From a checkpoint of a small transformer trained on Wikipedia: 6 heads of 64 (3 for keys and values), RMSNorm before each block.
MLP neurons of a small language model. Each row is named by its layer, matrix (gate and up: input weights) and neuron, and shows model dimensions 0-127. Each number is 128 + 24 x the weight over its row's rms, rounded and kept within 0 to 255. Numbers have three digits each. A neuron's up and down rows have the sign that makes its largest values positive.
A block is one neuron, or neurons of one layer that tend to fire together. After each block is what it responds to, as a language model described it from the Wikipedia text at the highest values.

L6.gate154:100063136134120112137108101108130137107131120125148116127151150154143145131147168127138112093113157111143124148132115142115113163108101119140138080151135145112115118155125072114145147117100129142128097131120122149127116145109185130147091075095154112163117093145140146168118149130133084117110154116074116090136089138122185119143144170070108074127154146186106117135122093154107132170092
L6.up154:112108140117080078131139141135083123120120095132162098136122168145119123135131143112137105150142140123150153115116074116098121133138127108132141100154136175068104126149139133141111142084087171147155139122134123096172067157121145128112105102129127155142147147140129166164154153125117094074137149127094111141136111161125130086171161136110075123121149126128137125114101103125130101109099
L6.gate362:111122138118127163137140136148101099129129134134138105154137137155120102137072106137142083116136117140122128080138124119115103153126136091131099118134111158156146167099091128128102099154111156129090080142127177122119096121123132156115108111126100204112101142127148131152112133137132099137144103102101140078127130173136166176104152147126143135135126158107119150120115116143107119090111
L6.up362:111150148131129127116138122143116136131088128083122134152106140155140099145127148082167137127129121154131137136123042137116125109104087144140144097150166105119136114145084136155141123096134148123107158123083101138087095144170143111115127085144137152147101111102173139153143109140162152120135145100136090106086146158123120108123119137162152172132145126088162132149153143116095093127122
L6.gate1056:102131101168086098144128140139121137096127116120176117144135141145111140143122184128138102144168144130158128072133107141146135109120133129115149144122111158110071112117088090154126102087105182118154147134156096150105116120091121157095110141163125150076157137120156152104161145122149118111144105162113134110117129125122174131102170128110145141165133176126160094157143117140130151161142
L6.up1056:118134153139179135154130096099153088116091102082137162139125186170142125131123122130154134114141078147092124125125116112118151140103127105138125106106107113100086136146129140079135105137115075125144127125129164118132100165075075152133133123143147109119138121144133099141130135116105152082089117122124149117142119129127139078120134093141125145131142122139148142109126119111113126139145
L6.gate1248:075106129122140121147102136079157154082096084120139122133124136165112108099144128122122145139071132130127134123117109092098131121155109090109150127113127134128129104109129122128119136128159143136151121131108169109205113114129148151082128100119131142098152121129160118138129140136145102118163154127082092103113110120135099101136131120115128089120122171146116129166138104160137103120089
L6.up1248:111124127137127119126153139108124166136131120103120132147097167130113163074148176142142113080110106111186110114166103156133128129147085132131115099142111142124095084172117104130131116124110108154159147135126110107130090133167126096107068131103134156155107088121146144151103139129131141107159109137128104127077150125148191126128140154139094181154110142166130154110117137137132116089167
Plural noun endings. Plural suffixes or whole plural nouns closing a noun phrase, often before of or a comma, such as caus-es, awards, product-ions, fatal-ities.

L2.gate76:104135163180168090178158117143115146127114105111112124130131124141099116164117139127113130135126086123130059143127108105152135146156129153118128068129136121144113132144155143126150115127109102186133110117149108149119137151168152097130103156153135181131107123115111132166145109173153157119131144142107097111103109132113124121140166104119140109126126113119113159109195142097084123156105
L2.up76:099114177093136129115184128121115151138096098081127100090101147146093124117129168180143166146143086131136128125139164149119109124144141126102123107104122107145148163148129138142111125119104120150121118130137121062135183134135104132166126133121143103132145123096153136166183084104127157115151104150117115093160130152121130168111097086137087137145101170100101134083149127141143136165124
L2.gate252:165087114127178159134167163127121097139149116122092157132103124113106139069169141138131158155122103122094117150165115110115113188128140155114116164138082099148159148141117166082147151137127120126102142161139113137148137141136110115085105101107156112171143134105155123133124158088139096114170149085120146103095131094167126178120082159110097105128138155148141137111113126138118184140106
L2.up252:157141124157169173136111138057111120092123107107130124089111101138129140124135098167137138127162137137112130109149124124098168156155132118142147095132112149116085103090116119156181127120130140171137167147126174103140081124129084192170131149096123157114130135102129147162123122119126135123130133094103101133156111175143122145138135129181131099089130146147149165104115142099145155093117
L2.gate315:115166073153150137149139132062147159095078088123093124136118109131151100138125125094162080099123156123109100095153142169110131120115093103097136152140135147125108138152125128173130109167145141151082157097122156082167113134126147107112115108115111150130126129150135125132148136112102140117106138142178091108116161151103072090136141125127112134119119110136123151121111090116155139144118
L2.up315:144081106130175110130127147151122138162141104101132107160130129158129115137119127099070114121110142142103153062114130110155089093141121133124119113110146083157152156138111131136138102119097148151086153134116118073130056099173174145123101114138127107089126114128166125123135117183140102154132103132159127143137144098110118131137123146124116085089185130159166106097087133107147133107141
L2.gate342:132108125115133089140147081100149152124118067115089113097080112116148133084126163098095127111085125107131137120127116132106124155164088143155108115131166118125169112155148118106165121115096116151168110136115128154129117134097136094135103102130128170117087088107098139119108167144151181138128161112085140180108122141093093097097090094100112129126146117165108142177122152140121137100113
L2.up342:148152109095131121135148109131122135079129129141129163106125152141123155134130160212160141152111114117138160100121115143137138133155128180100168117148129112127083119152162110138123105145133123108146111099096147125141144130120106144104162123116103115154117161109101083132106107148129114150162170139098131097089151134128162132114154072154154161120130081119147087121098156164156146142126
L2.gate385:125090139158155131084168164127095160120167096099089130158138121150107191170119113105113112104109082127135098127099120152093114126153122145101120113123152148109108140143114115087118160120171121141148091123120129144143148119106146087126130116213123128112151081137100168121143076163146145113148101148104145096154109120148133094128151148097155115116145148135148144126139134101128118151097
L2.up385:128099168102135134110150158115131143106114127151120117136081107148139128153102138136138126070148112136109121114138115122127103093112147140140090130096091141145126109150174150157115084127121140124132125117131095115172137108154166070172089178141159145137143116119156158133132132111126143121130119126151113137149128138104132150121103120085141110146187114076135121150097180107093135149152
L2.gate390:169102125115133098150124170145126140123092110159098161174073120170114140122138122128151117096109097112129142155128125163155142169099125131101122135128111100122124103093064154103147145106121115109115121132089082129115109099136109144187114127129134160082114109166148085124130161112179150126122099119124131133180143124120111089113142089138082177113140127132167104129144079132136120149153
L2.up390:104136141167137143092133147121117154129108120161086127098054136123119118081133128127130116173118110100145161134103138170137122109121132116081132116115170128128158173104095104139129135147124162139161146150116145119143138081094153127149135090102105159100130151153118134134098100120150159159087180131140136151165148128103153121105145082122124137090154096157153098162113118096135163143146
L2.gate533:137065133151153111136121084107092089106144095124109147141104130156136108097158113105099137125137076103112086079145092125142112090136128112088163159117090131112187116134152089123127143112116098137156139174130154106137138149109133086157158145111098121118152129142118079108153130199140110151159202138123155125156130125127137076160132115149087123109147129133125135130135126154144158144093
L2.up533:145122092113158095154140133159157095121143135159084104086081103138101153141111169144127137118155163161150103101137120111127109117126140133163107125133103109155149100151118087140156102115130112158102112106154128147139141176137089085126120121140132123129139098088106092142119087174125146101132139108060172132150115089109123137116113118128132054142107159121130086160101112090105141120090
L2.gate733:145129105177134097131123092119136125193125144104126140149115129125145122151159142151145122114141097101167114118125100128171126101153085139100115089122117120123152091111166135143140090154087124116169157153149152179126091146115116108103078145127123143127133152153136061147148122137098111144097126113127173124160137111151172153143134115118152172142116120106121195179134115110128098148113
L2.up733:105152147165107139161115121115147120091090116135129118111109139101092126144138123136106134120115116111109108114081141158099143142131144150087115134145130097112134151073150103140135100149131093148169179144150100131137148103104157144122152163131110162136140132150156091122165122153078134113105096115129166110153122107176173160138160109120104135100126118166126182121138105152106120165143
L2.gate795:146134161150156103132145175114146122144108097133099148119144094193145146091126139118165154083098161109124133146130153165149189139095146119137141119118162119109146081085144131158149108152150155128138112132137154130123103103113129128123065132147111106117127129139093145125065145142161180115110099102139122173086115149147116112142175149153091120067178129128125125142109107102098148142148
L2.up795:177128137121143110140174134144115128149081106144117176097168150144152122119116139169117163075096135118142127143122136156143163158122145170125141117112125122130169127123147157122154062130098126085153095117103166129138150101124161117154066137162113141095114103137107144160065136172156140145120140092087150188101176115124086130126156130139145132120126115128167086121114108125136129126137
L2.gate813:131179084096166141155158108124113159123108117153119139146106157113161109108170100101155147129111137152125128129167121159128118119134152155130135140130103087102176111172128121154150110094099114119092137139133105148139119097142147115175127140101158113130099163152110116128115114143166116136151153141150139123109122141091107140103108124155098136122109121101131155148099122117169151169115
L2.up813:133136116103144143103118108081145101127165126125101127097103120142124112124134151131152079111112125135102120135151119163100151132139148150168156146077065138121115138146112111139173108090123118121136112126126151099123102142123153177126090158055168148123110166095093114163104155138140163161150147114088147144133110127123126140134140154080103132138148115124102134087141102155155143119148
L2.gate860:158085128125098153136144103089138170111129079104171091136139160144098112169147107129119121119117108148154151129127089165124131157091159141166168114117120139130157096125099160127132091138128103144116149126145117177138133107134083158140101158153146113114149119134122096153153163132148143101117132134120127131115134133156120119127148175142131140135144111114142115103122095109137097127133
L2.up860:166135152145153149122143113069158155119117111127109145108157138150095129170108133093134121115084115104162154137144082151161163131114147105154157090111111164132139096128115131127131094103133134131142161152131131117124117125134120133156127160163131109130168105155117120138151176086148144118118126173085148133093111172164176105132163134152134107125167090090148123116108097132147123105127
L2.gate1026:145124092120158146128123110134147136125120113126098138147085176171129084127150154120135091114122111081150137117162102169084129143119116148086153111118122117156158120142118129124125126146140102147108156137124109128181143144108110141118107122135141124127140139155084157131150130133128141112147177157163135074122157125144137111161098077138070135172145076124135122153118129165117134127111
L2.up1026:139134132107113109158163109146155138126103128142130122105109083111129092135124098130104116099119134153136128137134166111127140147143109106112126147144075127092141161140148108082152123113106131117119139109100123093126138152142111124096111122116142154132142097098110162146130093185186134140107139161092146117136182124114159173155126139110107143082157096126160146146139118140136193165159
L2.gate1032:143150136111103123120132102155146113119135133103133099123137130107092139111139191129124153139147103109129112131137131140132127149123118136151134105120108110141169120148117144122130112164091137124118103134119142150176103119116150115091174145141165118168121120108086094143140095187118140085135126080095113157175144148081104112131073140115116110128122124103138139160121122114100147120120
L2.up1032:118089141104142108160125183118127114139106129140067137123116099125132144147166158135081092143136126116155129106139074188094124147142139155169134135149095133140107139159112144143114121124074116140120165106121143141124153161168142095101142115124134109123087112160120132125154142174135088139153118124147125104143155132153098138152114107146102111147121134121161112114131144137111147158121
L2.gate1064:106150139216131107102116127100091168118119085142127170139127151077135092136121147126144083086168113114115142107135140123107160117109138187136154164120097150121138201166116136146130148140121155159092145141128105134137118116141123198155099165153105083072104129163090143141121123155129138120126162191134130131169134146139133139125159091119110143106161080168143117111084126093098140094117
L2.up1064:148114183094113099169110131167141123166108159196124090177102141106128126144147107149123081080203105133112185095136089146159129089114115154151118172112114103148130134128160111118159116118113162098096139146129132122142130152123156149154067141116127155118109139142119152146141156122127094099177153162134170130170114128098120144099125182139142147144138140115141135118124142133139145095116
L2.gate1090:108142107136097130159156154148113121146097095154145130117173131140155109123118137125089121128131118140154130143143131104158108100123169096114108127104133137192175143132137165142147090118174140083144133092128156148159122113145108191093080111112117159158123150127067126141092151157114111167155164132145091112105103142150136134163078148149092110133128130143130115128176150071127143104147
L2.up1090:129124101122125110127151126127129112159117113148152145130129148112124094092103111142057107076144117116133122133126112118145146106111122120155119130143130130093155159111122147144154117089122127118090131152146105155118165096156131121137106101076120142103104138152106124112122159123201150143131106166168132130157136106123131113120120185104127095128170117133120131130138162186113105152109
L2.gate1262:134098127129153120063125137157139116189167114132096106106097122145134134143145089150142126109116148160150170172144131131123124091138118089143135109145106150075156130167133093138140107132104103158125112121119127101169164141111115115152141121149163124120128158129085105120122154155102184152134150114103145119114115082151106100131119152157095107129133138139103119145113140109108138151126
L2.up1262:133101158091124137153136122160125105133128108146156144176126110134140137135152118090111169141139116074146160125176166127177156126183116130136134060144103147170132156145076103146122125132138110121122161150155119103147121141080110133116116111107119106121145113093114136137134123111132102156106138129103145073149172115117122099124162160089166093124132144074096141205140154120159110146150
Space before year. The space token right before a four-digit year in dates, after a month, day comma, or "In", as in "Died: 16 April 1883" and "In 1946".

L8.gate593:160093142124200125101135091090119134124130130156132103136141169138139127101132146116164138150149193120142108105099120110100112116090108135132169167142131149061133133075113208123159139165093119133099126151096166158126139155142128130127145100157109126186155119146103106110136149120150145104136133106094151145141115153121152115115159117126130146168112117122098166106110138099164143127149
L8.up593:109185100173166093160153090094124111115126102089097131126139107098134121075100140111133117185170149154120144095109136120162086164141140130130115122184115153160121111165137069121158125087129129134138126128100116129158125077108156128116155148118163126088096136089121130106071099167111098139182114142125099115128153150150132119125147164116117158152128113106130143129146128127124141105161
Space before year. The space right before a four-digit year, after a month and day ("May 11, 1925", "15 July 1710") or in table cells; also some line breaks ending table rows.

L8.gate852:156187106145132135097133137132141125137130067125137154099149113136099113126112132113091139111124143161108087120120103145095144105162134145091111107126149136138132177161078128135134130153143144108138138119137153136157151157127144174145148152138102101135108099112156141131124156133132140107111094145115094103158136111165097120124122123146120109110054125147103135117153109166169143151089
L8.up852:090098106128120128111158113133149132133114100122133178117114104127147099109086129140100131181086165137163143154175137159140113137084127140147140162148120123139117142138118152146081128098107095143118100135130149102125133140098119116102119151139142132131090116102077122110099169105128124129141109122113127162124136182168103104141107114099111139141135100121135140184093103151116057145115
University in institution names. The word University (also Institute, Department) opening an institution name after "the", as in "at the University of Maryland", plus scattered name-piece tokens like "of" and "Inter".

L6.gate120:151096106141140123133161133159112110147124079163094144168092104168140117072103113118134120151110124117123134125173121134121108141134128162110152155096124138099100150128133083123108131073165137106143162136086134140144110133128117156145152166087124170125118136110128115189114114159125121135131106121109131116114139088113133116161101137110087190128157119103122155137096097104147164110109
L6.up120:118176101124103154102123111077128126133080138135107153114115135169092155105134109127138153163162128120087142165139119119082091098140142164114121120128129124175134084125174096153137149104132119116162182104101168102138146091129104120172129135085125138148109122158140125143126137143151113097131136159120131121121149156124138115113173116163107117103129122121104142125124125091118149126098
L6.gate1131:107095108111129175144112131141145141079074089124096132136099093081131129092145182119121094156089134120151170114132144125107125131114119137139129098136147121138078102131127106115144132136124121124122145099139132141169131121156079079136121102098110078182123150106099094134137145111149139107102106099104166110143164126110089139119118110125115102147127139177095120125153141149117157132087
L6.up1131:142104111112113120162169123163132144151146106099109125134113143134114093090104171141164129161115175126145129148111105118072098129132135155145130121139153109102143108112114108114157151162145138146115130142146140101160151138138159094092135142116115134123155147150118169118117123172091112095117130144114126141156139093103159132129130124108086113171127142167104145117138158099146134151178
L6.gate1169:132096105122139152116100135133156147121134123156106093135139120120169108120101116086128116110076171104177129167105109129155178103102136147149146097157079119094115083102121160143131121072121110093109167160122143148139144104085122190076171143146157139087143135141120154144112132110129120136120109140103141118169079138139149103142113103147107150158140127135108117138115149111124126145125
L6.up1169:166120110095167147189127153125128126135118142141136119128101097116158130129103141141125156143102108116154118158114087097146111125108134109153095130106166098111116104107120147157138118134120115156159143153104147161174156187113107138124121118117138135142085115152101133070126170167110127149115127121117102124109119130099109137130169135117123147152122145094121130117111107141167124107116
L6.gate1208:165117142126131121119124105136112183121104118131063111132103115135135164140088155140130093141114115181138166153160117090109147129106147126112096095113084112135144134090158118097113152135138141112153124123119116130134156126080107108103120132107105119126149157124078111142125139146166123161140109107148125110128162110107165122151102126129112115117138067156123132122181120103144111116122
L6.up1208:162107100148153112142163168142105142143108161181126088125101112126160147123107105110113140113143129144147121116142128130108129148086104132117105074128142102130133116122127120141121106159158154114159203162125132105148128126111113100138077166140161130110097133117113144123136171106112151124134104120159107146135130135117118137133159124158168115121145130118143114115169096152126157117099
Before year numbers. The space or punctuation just before a year, mostly after a month, day and comma or "in", as in "25 April 2021" or "November 11, 2007".